config.toml
norm = "rmsnorm"
bias = "none"
parallel_block = false
init_std_qkv = 0.0334
lr = 0.0064
grad_clip = 1.0
warmup_steps = 200
decay_fraction = 0.658
seq_len = 256
MLP neurons of a small language model. Each row is named by its layer, matrix (up: input weights) and neuron, and shows model dimensions 192-319. Each number is 128 + 32 x the weight over its row's rms, rounded and kept within 0 to 255. Numbers have three digits each.
Before each neuron's rows, "fires on" lists the tokens most often at its 100 highest values on Wikipedia text that the model never trained on.

fires on: "C", " rec", " p", "ys", "c"
L12.up924:109114204131048125101099189139095101123126089198099177063152120104166133160070182143131151124140176125123072141113089139179155155202127110097177153136135150142100133098074146126145088120123097138154180103039087127068118135101120165133179129178122118129092200135176128155173101113182152145109109096115121105143146133162102174093143152054091165158138109067152199104130152130097137140132

fires on: "s", "es", "le"
L3.up345:107163167117148113118161100172138122090102053138119095100135102160126140111125137105165141151145147147123118149139155095106163181123146084131142080083154121139112100194177103110099141130153140079155160085162143165141122095105120098135121191125077127154136112165088097114157063117153123119135179128110173128111146134139149178090146129130136160092129118138118094106065161124136071147065

fires on: "b", " Heb", "oo", "g", "ng", " mem"
L3.up742:116159077151218127109199163147115134135073131166154093154128140134190113110129130140126146147133131136115065135058128121145188188062121137105162133108177117096224075161148112112113128151150142130093107103105136192173132146137130150158100084134136092170142067146080092118081161126126138129193155159149096087128109127106165158153133153107087115088098170076106120132134139130114151137098

fires on: "-", "ue", "li", "ng", "ud"
L3.up1012:152103173131119154074118139192142138167118150179129180180136083188090170094122149116126133124133098104153090122119114102102120181123128108143159144163109086122166185092103131139139094138160129167064103117161101097096124109123128170121148116137144128163121171129127075149152134134100073165059090161099112126132084138098077103159109166142104161175171070075210151109149136181164174087028

fires on: "\n", " +", " Al", " St"
L13.up1166:104129121100090127136127109153164132180171171143162142084155104122101128157205126132109118117148104102150150136090165129136107153147111140140088106104082122084108130132122093194164097068096103151209154099113104120175119136125170118178137148150119109124103107114107106172138136099149107134167140149080151120167056183106128120086100158077115149184172142133168133123139083119114129038190

fires on: "=", "I", "/", " I", "town", "a"
L3.up1197:104133121163017072162138095105122113118160209113118129142077170091142161121069143116119081139100086141156094046111070103143091120140118163128112123159113165141112136159183141141086110155154062104144105102165095180130139170172087078153155120136115161092129156106129168153133178190076097170137145121144168137114133150127122102113133122112107081135104145133147102128129123170135175138087

fires on: " of", "ten", "ra", "ran", " You", "n"
L7.up323:122091080118102109069086101161145136132154158156124111107083129208078114129172189135127144101142113094179069101116142142111103131075095080090162151128153160133135134152161145112096101135152045142098111102136183146127134090138175113150146147123130115120127129086067109103111069094082159165138130184090133155094138117096102122145096174123181102076068113145125147160118133113179101114148

fires on: "|", " were", "ion", " up", " was"
L3.up1121:142141120128174099127159144206132114113135076047163096145143134111113097191144163128140161138127101184100114168129097139154124136124146126103125076145101126148137112154097092100119126214143126077125062097166106127179131134149148101130099161144150110105182101101134167091108134187169145050105154166125148114177152097065123111071187112159189169190188078095093099090124164116129124106145

fires on: ".", " \"", " 5", " ("
L13.up646:077082113065094151146137111160183138163053116168124120151119174162170076128093099164127069111143178103122100167110167118086139176157097124135164076089132142129162130128150164147156110182120061130116104097049107134125133133126141172163148145126133118141167121164150097151173145211131085102086097127111136130091166122111129164179150083135138128102133144105140149122124102107185135157104

fires on: " of", "n", "an", "ea", "sq"
L3.up1137:061141155188109167072191178088106094133092073091075111121113157123146116119121083135096097103075225105135119139126145167141128167125120130140079178182154163111119129143087058180122147170154103141176101110116086115074142157071153123133082101174121186174066170162148138112116089107164078115085153154153142140142181140057159207089196102155093164140127146111167086116161103160172151119120

fires on: "s", "x", "ed", "ing", "r", "ook"
L3.up137:153160095179156103101126131112117091158126121109153150124092163120075095155106190118139158098133122147147127142113119105145150102161128187095125132148132199115119175125106077160121131148133074085124159108188107088133110100186134157135115140122162143139085198118199173136114113147161134125152161096175146092109145079156103103145079142143102130106078107096179171158174089160141120111145

fires on: "ing", "ed", "ient", " inform", "ics", "ation"
L2.up118:186133120090112149166087164097105127165160127192178148109155188119113163114198108071113180115125123111189107094178153140099152167151179194143110166108183166122114138131161140178139150132143079101158090098116111076144119145146066093138114173178152079178077171152113147149140150137099182132089132043129099100156153142089098151136149161138097150104084149112112193087124085102110127125123

fires on: "=", "an", " Bra", "urt", "d", "ke"
L2.up1075:154059131116201102126163141171170159128148134200124184093155194095122121169090155104155136135113123116135094136129159149124100145054145080169078156150160175157102139138122109169170111144181112122031135093072119149089138133147147150124120154031166147122181172114106108120109095115136096107090093124120144162118125157118098171098066146063188119159123122111098173114135128118121099108132

fires on: ",", "-"
L6.up868:114204202130124060076119186188145154190136082129147145128147106167148109109108171105156067121076106143137095093140161082114104102099090162109150172148115106147184143153140111089134121171141164148138100159167112112108130054152097138135139167118143053153111154150091192200201144055119146086140046119160087176159054183138156128164227127156157180188173108099153093140150177147127145081128

fires on: ",", "ue", "r"
L2.up979:129152172125118155104170098105187107125102155086124139179092128138174144150111145159224158153109079093111075131143181118107111126143089139110156143089162147175113108127139124082154089151084098155102134119160067099142104113143082149119076109071144121147127124170093104156169090077142153108047080130144073154187152099204125161129111158125122131149130152113159122134124155160158156053077

fires on: "s", "r", "w", "p", "t"
L2.up651:132129100147163165106075146116088081176124133097133199143132133171152090133052122111102121110090127106129158172093169175133105138111117118173122117123107087080102155133080074146156126138187185055161144177070167089161121105127075149127093141155127130149056140144068222135097114137116193138114119140140132161105104144145137115149155197137114117125136162089140068127156144172123118127098

fires on: " |", " were", "art", "r", "als"
L3.up634:193160149181163072116073109111182156138115156085075082099063141126172137095143140123132137105150073110129136154090201113194122138138104177109113196059119142143110214134185119136146109106105081192061141083165097092110122104094090145135112187123089120094182132117162074140184095135121149162116126101159140099122119156086169142130168116112095062191100138171079128144200116103104202092139

fires on: " cor", " Cor", " ver", " Ver", "0", "pro"
L3.up1191:157115086111031104096145110091130106116138122116135150123136117188099114104126187166081104141077122083151166148131143155188185132153096131164146139127085166133094170140102116121129174107151088075140063115140070140151096147152131146119131079180147068159140106120117092179173054087124118139109133103138066123056103139102133147101149075133115101144124134102152148067173117163107147105163

fires on: " |", "|"
L7.up1068:191116163154082124076150107152160143140181125099139130133149151118156125143133124065100198159058115185146077122183144115151158097190185142117148157051120083131114143127123127159140130114141160174097167084156125142153144166130157130173102113130068081176107124167070177131178091126151087157043171175145105108151166095121042167158149092081104121155129110116121150120151151130144129156196

fires on: "\n\n", " and", "ova", " Synonyms", " |"
L6.up581:119191134150101164127103135125159112194188099146157124177149158201098124145119123125134158124119184140164155170123093114109117065087083115124022115143164118109147091149159141130139135133104109097156108118077126102147080151161145069066132079111093111112157176139138111088139126098115111164071144213138112142127127139129144181086083141061109184129123047189188073165132109130139123183107

fires on: "\n", ";", "\n\n", ",", "-", "ind"
L3.up70:124109140133141177179108078157124116198121104049088086109138174192124207183130176105131149102155131163155149099086165159119102170241064101198074141098132120105133064107161161081184152087129129153081109099145129144130122171120107142102108120130216130159110158143122140129132132078124072131079125147101120119130129114123127154096118129090110089100150161174148145172073105117104146180151

fires on: " while", "\n\n", ";", " before", "ri"
L7.up421:090132155146150188057138118086185126105160088129138135144120152149118096126112145115107108122080137127142117115106131138078186201109084147140137077092197144134090105103073142150114123110148098123129146133095176138086102137169192138130083106133130104179107083215120147111122060147078065142092089177127157131118131114136130088128156153136140175069156039107132072170107085133116099156080

fires on: ".", ",", " $"
L13.up199:057126086128166155115137074112081104150100118115094147132087181165140112137120098144144116094100113131123109100179128099187116168095200166168170161128162149135111180123194113121095110087131173123106135115090097157033177156133129131162114159090092108115102084157138132134124108156132146103115103182098066105130135124066132136132148121155181157134122116160153152169046102203094106142149

fires on: "si", "s", "S", "o", "300"
L2.up211:123099061075183132167138162142147121175140108087077118081107081089148094094052128100085141085150163190129134094108129127118144112124095149144149139093163104152097109128104119091078126095136076125098089146143114134132129105142115128164141069146165147148163163092132115139116116120140085039144132121142096156160181178125128157115110089121121119104081100079180124192132132132122156088093

fires on: " =", "=", " is", "+", " was"
L2.up929:148164107233084129080012207160069130094205099113133114148095109195153104140174112089099099083157190152178134091155118115182129096149104139128115141111144109132105144087098182075177121125112136083118147151156137104126207135112121121076130124142137097108141163160208092109104123143169084154115140149084142126163191083123098094115133148109113102194110108134183138154117160080100112133121

fires on: " =", "/", " +", "go", "t"
L3.up504:153136160130111137107089129063111107145141161108080115115193111117094099126103103097165108102164125116131160117123116146077119060150106130145139140068088145137097115102128151104119119186142185123118109235148127097184126202087129159078171149131141121144133118167134106160070099159114160110136138105129148164103135070112068128128111182124144136146143123118120103160156133153144098172128

fires on: " |", ",", " years"
L13.up483:088135166143163132104138140126187107195112152125148189111109142123135067110153187127089172141066136173169196154149124169107093057141154145163179131132124086137133143144149119152095092147089180172106131095156157094144110134185139145184082184086177206211136110117123126116152185155159069162174100125122145135149168160116124130067103139124181118148115114156146170116141129089114101071131

fires on: ";", " office", "×"
L2.up621:150087144123099157121123152208132134156157086164109136158144128184131136129146119139146170172197162140111146087092139124118115148061162149174140143121147138094135114124156122177145116134118132185109097074185149120153121102115145140121151125153206112161179100107141116100173124141141078064082153130103105133103115121130126172140138162069099167150137135204196098130117159177111125141132

fires on: " has", " have", "|", " varia", "P"
L12.up934:110188078154116104065140169159111141102096153166100158111123150120102108118140142147150160098080118151140152167111218105099170103100180120116108139170055124154169094144145152164166108124153109129090106151172026130166134121141126104098183134169156146108135083227134080137071170087181107130121099200141119132155160124069177122123114137112085123136157155133118109109126168172124140110171

fires on: " |", "|", "ec"
L3.up657:153122176181136122058144090081103148113128139062145148122163123123167096212126052100128150137132172177102122151068110075116170147131157144112108073117102166146170076122164114117114106140159179068129155086143125130081088163101157071110124153062115140160068152173167119088088128115107160132132161177170132115125096165116129114143131106081079150048110101143133093130093158141177090156097

fires on: " and", ":", " or", " that", " but"
L12.up51:128112142081133114126147157174115119097113124121141112130148172089160099107158061173140093122065164172116205135084095089097153095135142115083148105129143129051160160117155096117124154066111097182094090213120133118127165164091138144178135176124129116177103161174077089072167145120152112114139118152125046153154180162075114130178167137139140092171100128114136120080129136113085200104156

fires on: "\n\n", "ry", "el"
L6.up997:115158123158136149073181113111158182145184098139075161134117127139143132085133056167110133144071118158216099119144148139151110122076108148123123085099162164170140113121131108149146129102102124128098119144109141155147166093188129087128124143105176087175115108186089070145104115144188143160078111112150187112142100173176155107151179143044155131134142124125107132144166124190158106092105

fires on: " |", ".", " +", "|", " −"
L13.up240:054096134063141128168071154147185131170133173103136103164133166138141143083147098154088139127134110114166146151068085143136115182107215113178122110144103120148153134122184107112146156113100199148103146077074125149094087175103118201160119127158064160182113148111093068108090148117092138128224076099066129085128122131084138125128126073084114110166157094155109116153117109132121114124170

fires on: " ec", " Ec", " economic", "ial", " financial", " ["
L3.up356:111047133149110161131178013147117123196146073133158148099048119124042132088137110106175127120167147149131164159177139161128109099088146152104140140124048061142125194113144203111168123035114136084134138113090159147146229162092086121106142139131102137144100139194160086115193112172093131110116120143089118158139161121165175137167081148122181112093142157087194110140118137109116163091151

fires on: "\"", " \"", "me", "I", " I", "ry"
L3.up1000:207112123139174125171091117132128181144095122072154159121096065175147096080141050136142154175062154172063140118155115112157121166113135132125044111085137155131137135078194101146125121089079099196144092117101130196101132143210131148114124095081106069121121153130113118152128129134136107131191147091118158145151129148103131135197175186161156087115160093109106136109149111120139155159124

fires on: " 185", " cr", " rest", " compl", "der", "tle"
L2.up368:161059145073120117183154150055132153132138079188181164071119099130061153144104063170178150094096146141149138141163122087119160153091084084129113079150190169151091172124111149157170144133134145163110122122123116131093111115122062149150125144203098116113122169116109136096169070126195140160110115146113135130108104121106134156078125187116115150131137148109153194127125092132064096148109

fires on: "ing", "s", "-", "ta", " with", " of"
L3.up517:113129137141118073144117122194084118129142085157180137109102152114135118133097138110162189154134086094146118162127160123131141110127142092119090162103093163133086134120110142099174160081166164164125132094116177164151127124101112122113102122121105129143180172129131155130097110123151117117082154097087109101140131142120119102064124099150165191104141123138175154089145116142095121149080

fires on: " political", "ic", "ial", " financial", "ural", "ual"
L7.up871:124078087132136126116118106121129123172227171139148124118135148082132114098037141166147096074135132168065162153145144136087085116123136150104166131121130119094108140168129164151124182127102085127171060152126153204129135136156087143160162108083127111173111165144142095118155137146143161121137150158183069139062167081136105138103132130171112100125153130144148123133127166127099152182137

fires on: ",", "le", "-", " al", " le"
L6.up521:091153145114134120092060129154111155102127126119146164161124139131108103128099126146118082070060155149156131144199127131240138128129097109090122127060179114100213150125172108113099104087124142127128097142152115135119121117167110120099124144117153107161100119151126099100154149137131113093170129104082100189167096150187153154112107170110109126152182078115102167139071148148132141121093

fires on: "C", "F", "g", "c", " Fl"
L13.up691:100115157139140158127069138150117100168127133109073145113153125181164145135114146159125144129097141141123087094119124145155143189097133176108144094147115195174101114109116219100164147108082136150200107141133157210131141148148186137103157155165131110115166173103122104184133099110180139102091196090132035096120155143122094152145156114055117143228101124091066125123087074148115114120140

fires on: ",", " and", " to", " that"
L12.up1064:146133099146129157132161157104168103109152095152152088107151129098131122232122133159206169069064138120101171099144122093088101144115082113092121128092138101140113134104139150145183156142087117150158093153137071120054112159107144119130103208119144106127164101149092127077200132091112132079097142087073136113166148138087085196101119098135120136120065087154149103079112139105150140105161

fires on: "|", "l", " of", "r", "."
L6.up623:179129089155122110112088126169173129070129135177147135070107181097084080131154086163108143118091131125133157126110143091174116128117083177116141156093126128122107118079081159134083089137140147148139107140117114095095158173167139149145087123150126179107208141194057140184087103139156164151167116120142080077100155162156160215190124155135096058174164171137119169065139107131160186133143

fires on: " |", "|", ";", ":"
L12.up404:118173101126149115135169149109120166124124134177129171081098123134033129163140077191160085150081097148170150187092148123122140157043172101200124196140138153094122155086131113143164189118111077090121137115153128133149163118100167137140120132165123169117179174185148138124092113139123085142106196098116191089123116102195115101065148105095130140104115128150033150147157160155116134118132

fires on: " in", ",", " In"
L6.up417:079077141155160085101100115154133136146143169154141178101111174079143093105147074176093101139171144120136209106129127094124110143082121150166105103082147147092201069105140177065142088128177136108102130129147206150099127116144104152183146105146167127133083127106086101101151105092145116133026168150125104123112084147104228175146143083052120161118165066194082090106102142118118067174122

fires on: " |", " is", " to", "en", " was"
L13.up46:095113146127046104140086114176085121128126091139149130158146134128162126132144064145175142140097132048087063159166161088115116127115138160165120070089155185104158090138150082046181082107144108142124141120106113071097123111098150127104150161168143186143163177134114066150150120163158187129084139147103090112093192120117098137088098176152098109087163110107110148120098099148096143067171

fires on: ",", ".", " from", ":"
L6.up1159:105113123152119135138088117154173174132053138067156137146132078094142079095166170189126160130151045159159130083133232169105133130094109124162040127109142174069156121119106107148094153137100128157077117071151114159138120092155117142078112155117139099126074130172154111084167138101103136138143119133075165114144110082120165138159109145117147117088131171111113109155140089141178112090148

fires on: " has", " have", " \"", " dis"
L12.up1175:124196098103145089195142132132189203120094156145116132149172116099127128117150177144073118128136106133146151196091090129192112088132155170185131172153129055118161093128091109169173106131119113148160122102154078133200127186188141180169132104174118173155137146199107104119061132132138059073164155113105157174169133161110121140155100122113142113159174087140110097032176128063076138164160

fires on: "  ", "c", ",", "our"
L7.up1222:146076128165070140076088082133117096036102192122110147043123153125112119128192137123155135144117119105121178108120164126093084149116143161151196133111143164146126164155167115107119091091121138140057128160134106103143168152136067116179116102103175107144123186171140113088122154156139127089051156140092198066175115160124161170161135158150115119138126091183106164108170159112106142120113

fires on: "g", "tt", "ab", "-", "/", "h"
L3.up1112:047169134147106119118161156099060157118112135079059098104174130146101122149160138108153089112082118123073084132159115149116153148111108112121096115167167126106152112127128099147106120135083153125161146090130155131193108160097162156054112108130078063151126114137096173100124159182121097095151144150167118163151133127143166105184156161120112138127107066158155205153132065107136209150151

fires on: "s", "t", "c", "r", "l", "ic"
L2.up656:125186133119143191130147120159086161201106145175103119138101121179160149126139171101116183119087144092162117193140113198091177184184140150138126147202098143172152130184128115111118144111115134116183163142135137143135144126175108177120121127166177128192059177065084130132132109113149121125170132142173070114072125104110098091200134138083167170096127127126094122129136138168148120174146

fires on: "est", " such", "er", " of", " act", "se"
L3.up1270:079114122069178088078110116118141103116146161168141091101112116169147118119134114154140152101127170201139195165146041112090145180155140130122078173152147197051170142143129128072119166169199103132130158134174121072145149101093139098142071059128108176150103106088106121103143133172126108185115126141131174103121109099168142071088114144156182161161131146175116162114152167085094142088110

fires on: "\n\n", "ti", "k", ":", " listing", "ila"
L2.up364:191160094166130125106139123097113096154166169122142202127145087136087102157137103129069145182111146148088107189155142101115113086151121169161174064157127121095157147171136173104114082138148099060071049100114173141114180106104103188130200064151133137139093132080134129139131140151152086140070103126146144152108121172155142086132094108152142137144113119131170076113075154181107096085072

fires on: " tra", "il", " run", " Tra", "al", " led"
L2.up786:186117161048110163148149171118130094169148170129079092132101173142096151111179127103135136176142142111097132074075158166195118189161151124132104181104119150151163136149108097144133150122115143124121128114080109149127105223108093110128171065180171101087129120099097156100117149153110159115132169126116112183117092139132186136154019153153179111179138065159106161147134158141165114132112

fires on: "s", "ar", "eb", " later", "t", "h"
L3.up702:124136140130132119164142164150166143099152106130139174079220081151134104180120141151161124132143081038178092105144100061152109168169160130116144177120084143124115155096162168112100143136087142150105084130100133158172170143160068106110136101090178109118061130178087130129199135090193118114053135142134118106103221106176074066115104148174124170159135129218186164160121169093123153134128

fires on: "=", " state", " Ga", " State", " population"
L12.up745:141166142079125128120141099108104196134122146149116146106128178143086148159078141098134087107170136179134134136117166152054079100147129148158137127166075164150132146086074122156118162161171145150108107125092110086112126115133142118147175154083137125117126128094042161100162074088119139131122118094073149130130155129130120039075166120048121147134101144186179045129145067152129137101100

fires on: "D", " M", "ym", "f", "r", "na"
L3.up380:157138147132161085168142157139120127173131199089104123143107123136155138121087115121192154148114053110155098164147181116195144065109090103089134102127177175153093163108131172102196102119079212098174145135164146098195185111136132201067108105126150105137095089150152110156097144117178131127136095101156143121161169133164171074139132131107182129119133176129136074147135162103105145178110

fires on: " co", " Co", "\n\n", "fo", "po", " pen"
L3.up212:092150154117133147082052136121158162108129127106154118088098142136203065094098066140061123142152138139150169162120108151161126129119093102129119114143135148179116065140104115123160122099097126104126083110177159107182114126109043105111141054059143141163170116080119080077119148095205145158094139094131126097121049119121077143101102146115135048122096204071119121104141123170169126155179

fires on: " |", " on", " either", " than", "ly", " both"
L12.up967:108115175169107109143158156095114144133164145134139117111082097170135091148137069116106114104077091103136165104120108123166137079132091130153162141135102127123103099127144150148206115120150116131136202131078113135159082165078131151179087082113119114155125145125105094128109143132148128094108127136108110085179149163168103195084124132133109127187121159122088157115164140146168120108156

fires on: " So", " Po", "So", "so", " cho"
L2.up743:182080086112079108152071146135128096083126102145089182107116089123137105083144080129146161121188147107081101132136128118141151113096125165154059125117108150148120188157059136140094195084077200191138113127154179165117130095109116112138106105072117096160134195128066063187110137154145158143160174098166135147047099152108096157130143113121138119096169098115122136121121142112099145132151

fires on: " I", "I", "'", "\n\n"
L3.up1033:182147101175084125160146110141139140079121136150120169171110062175126112143088156141217107148115181099152076119122088121171113089136112164165142127100107198161142092131157112146109085186079150175115130125158127102066154160162150158155098083129117120112136128121129194091141175125116146177158099108119124098144083146093156152161135117121131105141147134166118135109190145124114155148126

fires on: "ram", "iz", "tt", "ri", "ab", "\""
L2.up678:173133123108118120170139168118156093077112143149111166123115091115144131072092088149119133094100091177116084153186131091134177103142083141171134196116134218053105085119167072096142120080085146133134149066120131123213156109122130125058109181151094129138167080048101152183200132155112148135130082137170178165170115111144092113116116152123096153064089126107121163130144134098109186124079

fires on: " of", "|", ":", " •", " /", " |"
L2.up1045:118145168097068118137135090177156083216168107107105143105115113144065134151136155149081110109177143158115132145092133168113110153152121040119169064121092074125153145130128140145125123148152078115161204183053098138158159099102068137134105136127074121158107100168126131086157139131216122069147113080144081145106128108113163120118153121146099169105141093113158122118106090089146136128080

fires on: " V", "V", " res", " app", "O"
L2.up260:158115161153156156106074087128141078124088182106093143054088119106115182086157110195128092099149158131129127089078160146177175190186076138114105085105113093081126163131113148172181106092149166112133057122151152181113135146097107135133130113158154110107120181116126112128120143123125108143155153071122105168111153065143185093104138117160188124138135200154103093158101031140143133149124

fires on: ";", ":", "ation", "ed", "imo", "amb"
L3.up389:135162122123135072135139139153127098116116058128098171137155119149140095100152179154120137179202072129178103108119193162135044052122129176136112120118121132091193109168133146152099122131131102127118091115108128147112129119100131106109152148126196149217145082147116075121194116092147109099116094081147096083097242101108102135143149173141088126189123116117077188123128099157101164099140

fires on: "″", " is", " was", "  ", "born"
L3.up316:178097113149138124101120158170127111109137142074163130141092080133143115084149164098159099104109151123159147109090146130156102084168163139173088087106185121166158143129135141118104117124152126161108203160128182117177138132103149127105141133108150177123069164154163153125062105159138146120102117102159163114093151106121104090109155192142114058162120110119149076109154108107178112104162

fires on: "'", "est", "’", " of", " fourth"
L2.up619:131073111080150102118117091143157092095127138110073116091115112138160087175152115103156107090053130090074120124141102161136136116153119211088132145140160180128155135124153159080064102182132111130165110138175121129168153152127087176134085155097084116159110180145109160088156159150104117150136110054097108099093178113119142112141082140147105168135118120070137075143149108160047157100111

fires on: " |", "N", " +", "|"
L7.up260:134105141127158112183176144107093133052101116138116140079068153139143133056158141101108078163139101123161143086094071091096160062096128149114127155162166119067078127104091149127080103103112115129120155143131110110135126176077101169130083108153164136064157090100107078124144128098170127107173155144119110106128130165159083124099111159111117139060188125125106143128054124116117126155087

fires on: " of", "e", "se", "le", "ment"
L2.up125:155131133093203154117197139091082144069155140102106154106163129100108096115119070113091133107102165131140143094120127148109145112139119115089124128157175129083120213131148110157166169074086100155101118137133119147106103075145163146147102115152162135146142070096157163153162141115125088170155136201112104164119112143133173139161127130184105124162130171106181138105188160114176217140128

fires on: " is", " were", " was", " result", "ush"
L3.up736:125122104114141103098082097150121117134129063158203164150125119157154156098103109090128148140111165143062139164108089161158092160172150126156103137082182150159148147087135135092155110169174149121101162168068130122117161085115182126158096160128177112099143074107113143104044150135107168136073118123120108112143118105112112151109124087174078152087134117173168148120097106115144088069135

fires on: " of", "n", " by", " there", "et", "id"
L6.up818:091125146136119187155142127127137111164163148111119103118094135130086123136127195126119148110085119156134108161100159159085118096111148148095125162149130160084144154180063096177111141122119111122131098134150093123118074091165085139101113134130189124183133123112118140159122143090128099141071067176136157122075102073114166106127171127136111176160169128098134083133161181089143141165100

fires on: ":", " to", ";", " |", " of", " g"
L12.up776:165135145102157076052028161138110163096151127063165129107201143135153123134146093108148127142076134160128109160059166139092134122140138070117089084139155178105132073143116065153116126166075076097115153202109139064108104173077126105110114139150182078171116157121135176164100090078118164101105140150132097124115090107158188112075124177122103140095149080065146150071110158096145131118121

fires on: " is", "ti", " one", " was", ",", "st"
L6.up592:167097141138116067155136127125116126126089103121118155180144142180094162156098098137125113127140135113113116084134094081124136160170100121172091121103127182119095186145046178065107089133081127127118136131160087114116115123103143132094151104125082076135163169169236150103136170145125093075095126155081134125142190126126123140126164086063156171149118091080148138122153106132115099124073

fires on: "\n\n", "-", ":", " main", "45"
L2.up470:104122173175136126119118158126112126165095129002103142129131118138162120130162149148130071134132132114148128165112146081120133154142119135159159104051128149142159105096118169127139119104164125052098081106107144064136181116121107067099157083092095126133147154163188148103095132091152057185114144142149148188157145117161094082116146101080130114120117070147160114183106171094160090093138

fires on: " that", " al", " Christ", " such", "af"
L3.up802:127144091142138164133149117131131149126133163106177123149122142101126105148081121136061166115099067107163152120128169101110181108200122084122138185135127196105110101162171086093206084136093140124177080116109134121133188161101156188146156168095102146161164140094165123106172136153076096128191088101168160121154113135178111179153121077106147116113111149156160106070079093109146196057132

fires on: " help", " to", "ing", " helped", " led", "ed"
L6.up469:166130153123099137101113128124178100077125154137148084135105117127147114127116139098151144116153155104127180132144098136105100153082128074120101057102108158155060152091092124174129159166141102096133140139105086180102158095123110067131127130124188107159185162103130080112187038130134132160129135077103145099186101147088148142085108114141076136116086123085091121077135119057100157182091

fires on: ";", " |", ".", ",", ":"
L13.up657:170114117115127094121149133194134164137125149150166163144149119096153145081100180164154139108124076122093138117123141169143117131157164108139130137075116183137153114120168137087074116173156087177106119121109178092142166123146156097131088171106135104068145106125076156155123125159130167115144122085165154156220094103172134145098139091112169154159131127120165144128148075119149156086134

fires on: "=", ".", " |", " (", " non"
L6.up1055:121117124097152122137168167098161176134152076180096090098143129126121056211162109154112093141097139119117137087146139160134131159121034122183070135129162139171076136101171141061108158178118141121177127181123135099116111156107152145168104134155124070075156106104140114123127100157153141106128120147109097155098179162089153157160199200106135133162117129093120154096135122127090141148121

fires on: " |", "=", "  ", ":", "|"
L12.up1021:128182129105085145130125127125184149134095146170136110140108131157172098091108091125113067144181151088083132140135081085074149102082133113177109107081131124086129174120124129111073148153097177157154151150088152133136169102134138175139058167181165111085152077132161122113203064185169138048111131110119045131154149107100139160143154113168185159123125123077102095126166115132153103166053

fires on: "ing", " of", "n", "rib", "on", "b"
L3.up45:119126116134187091091131121159091104126119081084133140137155152145065131155151130155110061160157135153127075138121133112136069113109105122088142102113118151093172107170154070091107121098088089123159105119132088126141149135072169124102120153136150089137146126090076083111180081171096134115113072128152119172067144086086148145102163114137160143173114148194121124159127179123074159098102

fires on: " |", "-", " N"
L13.up658:136129126089111151170168136158149160125162175118134145148151158111144144167112120140161127148124101125166155106100135095110136145188097124122160115116122202179165119107146104156130093152153033171149060083101156129068190107135177113117080088142088151088131145109120168093140096174119159101079114056120094121180103170105073203144128144129115110115120065121150089123150115135154106110155